Weights of a small GPT-style language model, trained from scratch on English Wikipedia: 11 layers, vocabulary 8192.
MLP neurons of a small language model. Each row is named by its layer, matrix (down: output weights) and neuron, and shows model dimensions 128-255. Each number is 500 + 40 x the weight over its row's rms, rounded and kept within 0 to 999. Numbers have three digits each.
A block is one neuron, or neurons of one layer that tend to fire together. After each block is what it responds to, as a language model described it from the Wikipedia text at the highest values.

L3.down5:511510517504502415504498430489530461532508535489524449507454522449432442518506625551503544543555440430506487470534484513502501510503552521450516515465466504447486517539471528518462502471569540508476565451600468485536493486485555474511617527422467491489465514445549532566433490576479512517430518533469523455447472493469543483473510494496521507480480526480530560483508530460478520515410
L3.down71:510546517505508426521484481484468520468496493487497465440468441528442487559458528553546600487433507551361500522465488509478481462471522518466515471487513535467479555449459484602421562463500461489493554513536547490494467434493520533533463481499511526425557513539465458536469454480549536515506546585440520486493413483518508508446512505506434586464456470533476487479506500449501559536508
L3.down95:501505515468517489474470496449555485448484517524487488568435556548504548530464491407559455567543486476542522544500504478485515520440468529446534493506452543444547528477458467576478455517501499443395528449487561525546587457477486539586475476556524483505511543558518557473480512428505523483495527429466564499523524508547506414496502481482537517554476528557499462421497475502454557482462
L3.down111:607525506463510528506478482494527455426524516510443422542465506477470458447498502546528485562469518451510493473425520577531494554492523519463569528484547461541529502470524489448459476492584480455529474516472483546374500495565452554463443518604495485562491554485478466484559520436480468468542391539513513560519528391567559525503527508469478547495554509503543526554532490457472509491455
L3.down934:554486525525417503516524465477499495511475543536490490458531520523486438539499447554543502503511437460476546528462440516452516510411525482531494522493481529504575494437489475449440600527519484461509437448522531524525477434498513517490481501574528515501455561453509459559496487537526416542561529593402552526534470535546522546499483555510488512448432528501425583534517485552380522574518
L3.down948:430519519433569519528478545492507576549524458512557528518472539477510590475437455436449489485453437502509491474466491485448413493561495554519484464487473463463486519354489475505479467456515538500537516567506503561493517650535580535501491476556390497461462522567523440437536571511491471477488521488456481456565419474510457528502465559534499566470508499472564472499438499536567575510503
L3.down1230:506458516472435544554505511481461493551475569511480456476473490490468518520513539523507541501499418489531466464521470492409516516433502464485409478485461547500499468444569508555495533499460498436522458450590520513476489429521526505478525507533545486493553460464447476531505506471520483563494578596589511498554598509521484475516501513586545530522439481560478477501512550465480494457516
L3.down1305:524570479498540517505536510479499528487492504519471475562440509448514522433464551512473473512494477492509503437483450485545465596484507601461426490538469515502564502469513508519510443530545485479536567519536542458508483524413503654532522486544495593493531523451491480544508522406493501498547470389470532439517440497463458513505524439529557535538476525511553485486457475473480501437472
Responds to: Word pieces inside parentheses

L3.down56:473472481453507489434552559479470478559466531557492547531478491510507526447506470447494526475539560459543578535556504506547519445490538531479509400434412493539462478502512507522420472513550481508551525575532508447564444471495429499513521492497578508500521528445505466455561431461487461486548480538497466481443509502523471564486491564495426479562505421477600519433533474495524531519523
L3.down206:469477498509450435439522520426511529548450454530430537510458502554549530546532520437491462495462564534502559499455490506499519468518506472477447467488469425550577429425524491517518485523531513497483528551542483481487488439532569483544536509521497490492567512502446491487497487542536447474590520464528453481591459519448519491446444483489528510514534487458496489495559573538486508534498
L3.down365:502535426435483472473567536519539486468498453538512534502431415483510511448530552489472418479503545506503514466497492507459505434403476511507539450461483518498505531522552537489429528482550472539457503580576511470506530496529523480500491517527534482429497477440518631473496494545464456479539529556561441522547529490483430497429531473470485573509492460449498520528565492521468490495580
L3.down418:496462483549479525470457518489491440507401543502458475579549530460491526456478448426472496540480503477484439493474363501449522433544568586458488489481452468499540522417504483540454555515489479544553493499547484484531522442605498506480492543550549452485517463430483573548550433518450500458558488483502481496619423493473537522525457572399503467549518496490515489479553527497486479554513
L3.down616:470447451534493459483564502514507441468484423531452547485519519573583433482510533513489449431453556476547510479492610562527542426501493431449528444500455500509543485515528492529491497521519519517554522532538536492492474480506525539470468527544489477559551520443478552473566481562529468444505504527529492529459550501523461499494607526470484521526537448491536492429502515529503483547507
L3.down621:540419518490506489437537503525499477516456456508514561529481495491469510487508490490528568461596485524511467546500579540487519423513570534529549482457534446549535488516533505539417554517530447459576557574504528442584443482490425518574536562449520512579498540437478519459508498485503521465466453468517521492476509496499443551449510596434424473427480527444500441533496512505505494532494
L3.down656:467473463500469459484521483507469558503469416486496526535530502527500420488537415508506476551461474541546582476475323526495513479495460418507449396481487446509464473471500502472507486422475531542527477520488489517546508458382561527498483514523444507474444513494456599461523471534570551536463486562472473523657500515468516476513491519501549501570495474374501496517517550509461543475508
L3.down997:505454492543578453468552509530524499439529408511452577465536531524526499526463462488496440401402507539546458561476601594556514437439509461477483436441451513536495511422567475569478463520519502534481521476522488466518462504568487527465529552540539548482499552445547505505461422574551432441493602493505520485525551512454557504449529538497458562452524497499477455464468520560476533577551
Responds to: Wikitable and list markup

L7.down215:440500451519577514471512425456505487482485483531514592401464495525546514447597478481506534512526488479497477511549556468472502533435549513438491489580522520490466510565533520489473447554530513479503504531481502464471436573470445482541470507446467477481464493481502460434547478546501517531512505523560460465502550535552472539481511513519453536468442438471551594511519487480485521471434
L7.down373:515486508452510496469513473460545449512531538509505484456542548530564450488534498483481512443440527416501546536499541509501494541422486501516517501502464517482527459542523531529505512539501506488507526515493439465552470538536445457505482464451452478429498500527465443510509524523486553471572537582451550464529452449541572528434569519534491540474470539388588561508515556537467500529492
L7.down484:497543472493519461542450496565476537448595563541531478519552524448445518586513457544467481566506513482402495463517491490532526496557480534513460511506544436493511463572522485550535429498467524502480501426413416526526531501454491528557458473441460450525404507480528490506489550546490483447473469511528461496511455487491499509503477493500470438502439537528466562505539502578477494481555
L7.down578:540459480446486554472461536442486538494567451503516493462459503459475639496515443561473480459498522501504547528574539397437507448491473470495588472541508479485401491521449546500496514552492471540481524557515512497567554484494519508512448509419473507495458495532467513435470461515546474471530518482519500486477516511493458473474512505477499472566521508407521448454532483563523441553608
L7.down734:452429464526506570446480510551486598484481485538517507456462516548518526492536473530524477434560518442409566447438541516468502498531512454480478453504491500424531476526400515530517466536467578519499497468513488465525504443564437494498472532505508527492478574536460503456453598507543512491448496547454461497523486547504504485463491570488464492522437483498562476482510501517439494530511
L7.down921:565571499515547551458550523473497481471558473508558501502452491455503528465492536503514474502544585490522544490545565500528414530518426460459464468485472503473520504528505512498529519501483434535471435530503481373508516454536469639543505525395516451508548525539546523526458508569505503462553481519471568570506512470477544493436498534508492490555484501474547518524555478485565451535493
L7.down1235:509555547513516562483458531541503449390532505558508562531476506467531530373563499488501534531461504534493531548518496558467492511462552521521558482501414473505466480495538498444560547537542496561385477465479476601488530499488502483479464502457396525526504540510531591481607503508497500519451534480530518506475451522501423511479522523470475559532518571602481421534477575545408453467564
L7.down1464:488498505469479616497489487475526476430550453510557563506524522485465488537494543551492452516489528529495540503559440526497487533527462531549485508469434540567537520492506477536511537521444523552473522498452460560509557503544535508485498477510457506508500471470544599504537475478505559478496494502589522453518501515504479483549436517485519494473546536479537503393534528546556513476525
Responds to: Empty table cells

L3.down127:460537541435500531455503498508522421523467419532493507545561492516499497541503481519501442507481561484478541489488435495517574477471513426508501489524450517403537468460461502506495521523442512560521494472473454469526589441496517523467536456511521455493461500516513540507499520537515438493428518551462466471623549501383547412523486470542508533529507490460504528486525471495487458506613
L3.down320:470529501534521487456483496463513474455506490510479500525491444533481540572559497473497465468498581481461522557493240493464508474466500541486523480558506486487525545442534554546481449573434477513447495489536512524469520476530517459506521542505528488513543480469489653549507530514504582517491535498503477458796498501485579495437434475484494511502476475535506534563525483514498481433506
L3.down378:494494516512558558455545498608490482509499464456427512489502463474502555515426476549473490381473518500482458512535612534559503479485504487508424503467469587446540539502539496560489492485492483479548580477479522519494518512526471494418509491481423515418466485480493477613447506584551460511509515499518467547494478491496591448502577489527519577513526486518476481516548495520464494517492
L3.down681:493509474555492497497486530487470524431528543540514468462524476549483587502555474471496452481552465533561547488472445451531443452456536559496541441480520469514510483449535464437459495517597534505519571469576517509480515521419529532506482464485449464487575526496491581522497500447532470483504454535402471480537485536509464541438518485510530461550447533468465479509455479462455570437527
L3.down1250:551443436447477516440518509513515482532445527544494492491503516566564495522467505506528498476516520468515558547475384567506499463513513576491506443418498513453436570456455500415449542552552444537526459538458472487495468509533475463452525533504475414520446509477471554515560516455473414524489566574529456499526528477461527487544517472439485528513533494491490517465485566540490495503546
L3.down1268:564512572472529529486481425435504519500442442525548508540492520541469533491507505515469533485475590490387476521415239511468521490512525532477437439540530472492565464476470502513549481580501467488448441496441526501483499455464524509479468530490510476519522483504468606534478498436495543499496475506532528539801529499512566461451466525534518523528465532485479524529531477476505487484522
L3.down1334:499466560457559502467459422478529462500442534508538464481509494543479480499495482494519457530464513486425454520512166528443502489486458459493422484521488470458572583460463450479477538543511571533469494505524475529490501451502471496518508550487505474538502490536495597540491476520538549558433509526557487531701447574505545495506500522505525488511539495498450517509526550540484489460491
L3.down1475:498491484551532482566475513480471534526492474493519434510507477506493494513551515504544493465490546502487539525501259455502496498500486464469507476478507471443544466564510470489500504449562513500475489487511475546494506474479536541507495529487479465539520488516519805529448489499467555496492538536508530480819508509494526460481539498507503503449519544418473483473513471499517477501527
Responds to: Clause-ending punctuation

L8.down1425:498529467519470442453525451510491505518482551520450540544495515505537484466476568459528518515581550495502560539485545439530506467477528479445506484508488546510541485534534519510399556550490502412512462481550460508485460440517522542512439490461435486545478558513488551486524510503503462532489433528536528501214555460515484522421457517542491551475564483495458555462558519438484506500531
Responds to: Table cell numbers

L7.down481:508476486499505539464519499459545545453418501536478512477558508499495589547461448464465516594551505564469534563487493545526488488481514496465484526518470378552501513446462489465498486505517505536486510503440448520507516477533492424500535520491492458539458469459463426401496531474446500474505506444530492491542461561533457533511491473459550462504592494529491484508510515468497528532459
L7.down527:477520513495463482481463500572516504449522563443484525478510481551544529480468545470497495492507520568478485582564341482507484543480525571465486479513518464498496566454443510541495451518477448455487506526549496478536521446540579442504493469517503512531423534459535594510481532557511499468492511514447470485462511491501534532509554464502499508503479524500531493522444439530461541451503
L7.down570:562520470496518570485488484562506549531448529407488509459524593509490436461457501498460485517487544494492566582513340519590591495510533491484511566508506517459491508468498566532555515401463524492470541525540547491485477441437567488552539504522474464470567474509525532500485480519503458486542511509479607511560479464508483482527563465440564492511499494567512518504516502508464494436489
L7.down821:472465524488401543462450516506481495438451475514500495469510477447518486442501473574448514540506509513490500524515388524480432535509470512482480525508520478470516495531533471587472494566444470524500452491451545487505528485522530433501514510507509446545405520440464717511463563492481472518488524522453459507503511512496557477462538505509465518476541435531514476514503453487490507491465
L7.down864:577502515470527537470547436467527515515510516454528501465544440592549474477518528492525476492439519520537579475525218539495463548451465512494467459510439448565470499423502488507535442586567478481481486524530483497562507516470519518540495485485548495525491481510508427512503483508484474542504505555462508520528475498458508517438513489478566554476459492513520511491425502576496498438473
L7.down1191:502487442507571517510474508495500540469509487475518550531598475491483494450514448532492517538470515496461534536520323496432473557502469566456407513586500469516521544439493579581500477550439453481490506436547516490501546430498464426512491487462553508559454542530490658492463562537484462446489500468439464492515495516489501521481537491516506560485522486502531494485449471484459519475515
L7.down1370:522491518516499520481526462521569497497493445555472511566545422541509450492480471476429529537527541522432516516476355467519514505473446521474449481571537442490502558464349561537432556594528471488460514512580534471520529410526491457485534547522572513493544473462483578528451551561502440444501483531471526466416490503456473534486508507498563527494482459468530478465416460498506496513519
L7.down1526:484529450541580516471438427522438487459495540472506559548572505540499583453577508454478486552478550501458451495499382617516453460522531523527488544522486462557500581411485471516539524472511493535567516489543526552493456398495460459530481476478491512486551540483506427454484557551521517487503506534509509495438440468571476513455479460508543496491489529487559450494450499512504493604434
Responds to: Sentence-final periods

L8.down542:551469582493506528530504562537499501520527496484543515514726527505505582507444522549564496451525462461528461508438421456435537508447473494499523485605542483546518566453498549578482548510493506560494500466470471534537528526525454521563514488523541566485469455480580508451524503526554561454516457492552492496542492515494519540480497479469490516463515489414546476493501524460520486488524
Responds to: Numbers inside tables

L7.down89:460460531472457513477528478556496524506468467505536429428504560412489497576475425509451490474464512489540509523469551539483508451484517516454496461455400471536442505560512498525472506535478512510505430556495377505454448520451492539559479521520487454538455488475521474475575378519497492473436465485518485494478544473553484525575518501443557528473554520515492532548559527442424496507568
L7.down192:477426544519393551516476499516587500495574441482475467494539526558537482506589551511473508597432531539522526430544381518466473557464478539426546473532458419522522448475515468481522489513517550543466498494513451483529506565484459519519540495483524500515461539528478372457541522488502485478470509532459492489478501499497519502476473609500533480539479502569495488465549507529488448444445
L7.down645:493429502528493534492496529517486511488467535438493506475567509549515500470474448497499456527505525522468492525412236512466481530508531485487450518487484505559508514447481507490546520535513542525487454516507467554549546434532540468444460520521541531472508511490594535484474477495544484488526533429457460508592493503508482449512482429541566493405546543489560502414508453461500573464527
L7.down653:465506482524476506490463494462479487496485415596530524472524521511527500502567491479478515563486499518542547449515168500519484520490487455497511442473479443546528477499512496546520529536486535498566470524530494505515470557502435500540532501488495539502455493456478333468523573494483408512460477482487487486538487520492527539494487536463507507544561566503514515458546521527502470457468
L7.down856:471508523537548451467548487458491457458429516489511425514585433511531482454501543446481527564480538595434537430574349538523474529507481520581531487464445513575455502509469454508387468507508485449432459568549456474487462465513455522576454469518441490500510541540496402479480504570484524487477519544512506456607567523566486570504524471532472452510444501490441475478459473542507442512514
L7.down892:472531527505527461528527562520471500448518490533489479533484499486467494496461483584515459574531524520450505437533415524477535509432504549492525536423508552576466621400551487497493535528512524496531535520541428522479454475502494470551467443543476524467468586571513440436497469460488564550432445440508567494451465575434475526469468494486569473540485449554511544483420462470499518483530
L7.down1028:550446542498486514516467448514496521528470525504455476507512508578542460479588530491488513479508536539533485476554203533506540560435482525499432473511528450543477502499483513487523453521495492444505465581561478498486509474496466482568513412481495462502544479527527389522500527536493464481484502546498465462506505493459501485491472509512556456536501522455511485516537531565470561494471
L7.down1207:516491506532474546489491395439518524468479567471502560469612558395525459446525492541475472483546523557502504423525365545513538563510502503541481533432546451491501532512510550496500547569474482515502423587545439566507524537511477409514482496507442472519549512531513445509520529525435487491527458478464453473607495457553474460564497508470506482520534475494570495534538576450453484507529
Responds to: Clause-boundary comma before main clause

L8.down787:497515534476464567519481430522538537458447497479502482478534571483456526479452450500449521554481553454471525514466451484555507509494447533478531521463503435484563484498476478516468525568516518543468515538483474495518462520480414558491476535517476496449483489511470480531481448572504460516465454537487512497513522530467510477559517566527553524580469477465464506537546516521437476453502
Responds to: Sentence-initial adverbial end

L7.down136:480549481402486415505459521468504515437495557514488476453481479489552560489499471516481483450527523507476488512540569468489524554503482568476456553513477462504493527506498495516470507548484458530420473457454569540519438462448554528493537590471481406466501445438489564504467503583549541538508583510456523494519521484480519488491520474476478510478572497482482479492448531466546467492490
L7.down628:420507528464547479520440469515494432444432538491470530502497433462482518479499512460507430532529473487477399515509508486496563556471553542512466429509516593519513533566511520436472492503523537518471492513537489450491455512462536516476472466519478475561451502554536535533472481514511447513450530581590437468487519479550475505521346537520466536540542469488462579535522554555544461439518
L7.down783:503456486477564464543529528461493490484522467508477502492500446532471605475532489489572534501495514469578476508512491522402437466520591528417537521548459571465519508561542562487441504474501427538402465508504481491498536534519536500492537528428406521463505526554484485512516502531493538451435544434514544533549442485474486429557495497472470438511457429526487474559496530607362520537497
L7.down824:544523558459481511476503421506558453482468484513538460546430502472560521491455504509585489475633468552474475482479580452521450483465531506490580465513562480562486550533455500490503488549571464507530411529506467515444409551521482498418622586544501485509523473476450529505502515500462526532493568503567539491546534484500483585504548492575553556505490515480555485487469478466457456504486
L7.down949:549525547529503487500511541468540465492502502535557516500492508524456531479479493513585442493523430467532491482505437481473450491540463475509476506504523497465486510529477564474583474528548482477536434446525457486592467459478471471475594538460517486495538557544539560514496533492467534525500517496465454588491463509469460452544508474581540496528508544448473442494446472524474541518465
L7.down1029:432520599488535491519485552549465475484508501494554497446545492464438528511503529533514536528496463459568463467423475530502452508436508529530517474561463487496548508452489454457454514507513570504512539532504531481539530532536485426545448494490559453481516515476513476565478447515552584444437457460529446486557534549458444503526428411494451470485504419496526555489496493505429506527550
L7.down1271:491477431519567472471468486504498523585444444389461521532493481538458484448561470464452501481467553504545471523482490501439540508486477509476543441513464502486478510532498385524457468505528524518557524533470493530480496531549548542525512475561432518500481558526465504557465448514472559416449490578521506537506521417528505466478511515516458511491479541442473422519492527468513425494559
L7.down1354:435424509447516496526484578494463470514470456457500548499508495449509493446503451461496511498421465529533542530535483509566414525536497496448419492541524482503447468525532463395506504448531480566478487495506451547474527543495487443510542469522525462505485501483481483423498476541550462528616457515589497581549511449538491604576555571469551483457539491566473517462476492420475395463473
Responds to: Markdown table separator dashes

L8.down1117:504571487455528498537503535503510487449413532546514518467462544515480513484510503523563556550443510522434462487490527479515504525493436489504528560520461475460483527541567490436504470421536513524503508488468509486438541457497510504476503482474519425423479524581493502528490489467515447484447468475536504569515485539471441500520483475553447488515533487495459579479488518483537449510518
Responds to: Last token in parentheses

L7.down164:505514528477503572490532470505506547498548564544513510515561501493465542500533558590507495465514485515457458473498537510504503516483521544477500547526566508500407489532498529535502582494495466515475448542534457534487458436482556541537466526500535445465484510542558585461475467526522524488463568517456537475524514535550577513570434528436472588453545461478469554429556456436445526471434
L7.down499:494505519498531457508485462448531485561551501577437463560466493548483501535493475454534550514523476510511545532524618447524479507499497483583577581464400562433427472514513460482447474509520584485443455515493507550519484551511454504501490488485507523500546515489510575469441463484540479537451425481507608520482522526500553463492525453507529494510509528550512552514498499555566505487429
L7.down522:544541478541477492486434518413504592498512490435498473501453484445539522498533525461421532505478584479510577480449529522527457585437511512492556524483537527454510484437559536553464464574486425500495478505509466492524455550505515516479482426541480516536535489514536509400528489561539510434411516509480439554539438553512565477493414494487548538422533589498498553506517481477455531530516
L7.down813:539469518548502513590461470541511507469500497503566434576559495546494511470580538504485469482485498500524412420480414504544512543513506567466514474530521484531496467479543399490458458521501488585527504439519503506427527457495480485474383468437476593432577469455547446503482546491400467482511449554484483538543483477484490471544517527530507479474480482521522496473455532473519513453596
L7.down934:506498521482440448496472493583494490467487500497471502535573506456512618456434477506472508452526514508529513550533422537477530555514474545439464589434501553526482514487520482546478445544459413509507442528537436497500477581489474504555483484451467537505490468438477590467513446501515516546538459482551493499525472494449519530479488494460419543486592561507532455469505494494518525511440
L7.down987:544486503550576485534488521516446511517512464507496490524683511517538504457535507498434556498527492454541509439497396463495491498548488497463536525497582536514505483427561557511386484520534588560484550541514491419469555511480480534553511511476428506466503545538510459492540482463550521420563515497515445468474540438531477553492505510510476493492506523488505559490477484458523540499502
L7.down1295:482470517544464475586461564533495499444534556557515475536632479493534525507560531546448546514485489526423482481456453474503512537494517498517510548498544525474455489466496567488427472573437524500544415497485512488479491491469483560560484539562476485564461521551569728438512501438472539499471507503564521494456593528542490486552474501515403462453542469522504556530523480468514518449465
L7.down1438:506483512492459458497488467535474469473527460514510436522455571450487453447476541513501549509498555473489516553522586524495513525493471495570542417418525560549578476499520545458529459544547489500457592500503511426528462505457435553502525447517553528537468447502495481515498501612456501541531444509444503439508501515496504494487504477489569502464483494448541478402523533546544536524485
Responds to: Mid-number separators

L8.down473:509575541522494479519507461448505492506515479456477533465539483566537417474517519453515511538484522516497473462565267507469477521481451554514503454537520460530501523441515514483520489517496508394443489505465524513541495449514444493522522493515507489539536502526503443479475495541504456522491514515448505466400530479498522527478477521481522523496540499475542483469381462534488479505490
Responds to: Sentence-final period

L3.down294:537414489440525556511498488485533415451521512523539447485457475453445423517487531486517552472475507507543426484478519587472589475576517497467548468510485454489524503500484410501527433452489542468474552532513489451480543529496495528525493491521508508542443507510520520436465544427462561520476459490509542467479521574503527487488427484523531486496506483523541464600526564455599500458488
L3.down340:438513577480505521544475560411526544458482436489502431519509519581471465532515560454464577469437513461523583542496448477467441568540465495431472530528549553516548420487504520542536456509491485493493512566496536488499468523446478519512439501472554514457577540515572420497512467461583454535544465537484473466581485412521564484462485564577503466518526444467578518463452516501492511535511
L3.down346:491501471487471546514506504424475484498475510541444474423496504496478459577451581456482502460445574543565551510528454496485564472481476484448450421471459500450461505433438474501494440495524376488454532511510492543458539482493480548504448506525549494588526475559487500408520524467488493458510491486491512461548457463490505510509469512439495564472503508428486394525501470512475545474480
L3.down505:431468544479459508524518525546467470462498604559441457433545468460524499528545535586465527474497536519511559428484461482471460494452479478482434471579516481494576535410483549541430529479450501505502508478569506537518523511550429510508474537498563490435519518483416435535512532509560511511537541627500498532570454513554499518529423542521525468536494534441485533516519498591471424451435
L3.down758:495447587552517486497506548514561411485540517511484424475467486459507526522549505505485545473440558523540518515548580449539522487572536532519520488530456527457482471541460436499527420473553444511475574561495472484454485566451518533547560510526455476480488536501437515469504471490498406534573429498501461491473520530489447469534510538450578481493530468505536440471489512449500504511550
L3.down1000:526481571539555518484523543507483494425474520527471440485479491485505530461540605472462561472503460402572507437478480472521415481505459474475544457471602463444522489483558469432478454497449405497518478463541536492483607451568420592466524463536505487560462539467456543541480542491552511476519451531477537556518530532492499453508554462581507457499560459493438504463591522488513483539439
L3.down1085:513538486435521516546506487508513519454532532502469457479524580532511448427479447529496526497465582512473520529485443512459497537511518577476527455534563533537551456522482528490439437491387510478526503453510449551439514598463550494548507528470573513532518528408525490585492440488482553494546480541509552524552522451525482536553538588555550488504479544494478459554530483522488401483562
L3.down1485:478483510518529512572509518508492538485514468594465425526467532443507492506546498523468489549440487535503551531467500469545449496478477518447522520472514598475504490487552493595522407482488566541514483485598461541557450585479535512512445538509478507528511562474525472474528479500554508535403461530455496472484446456562509486484471477541498528432540475513569489494488528436506477519536
Responds to: Unit after a number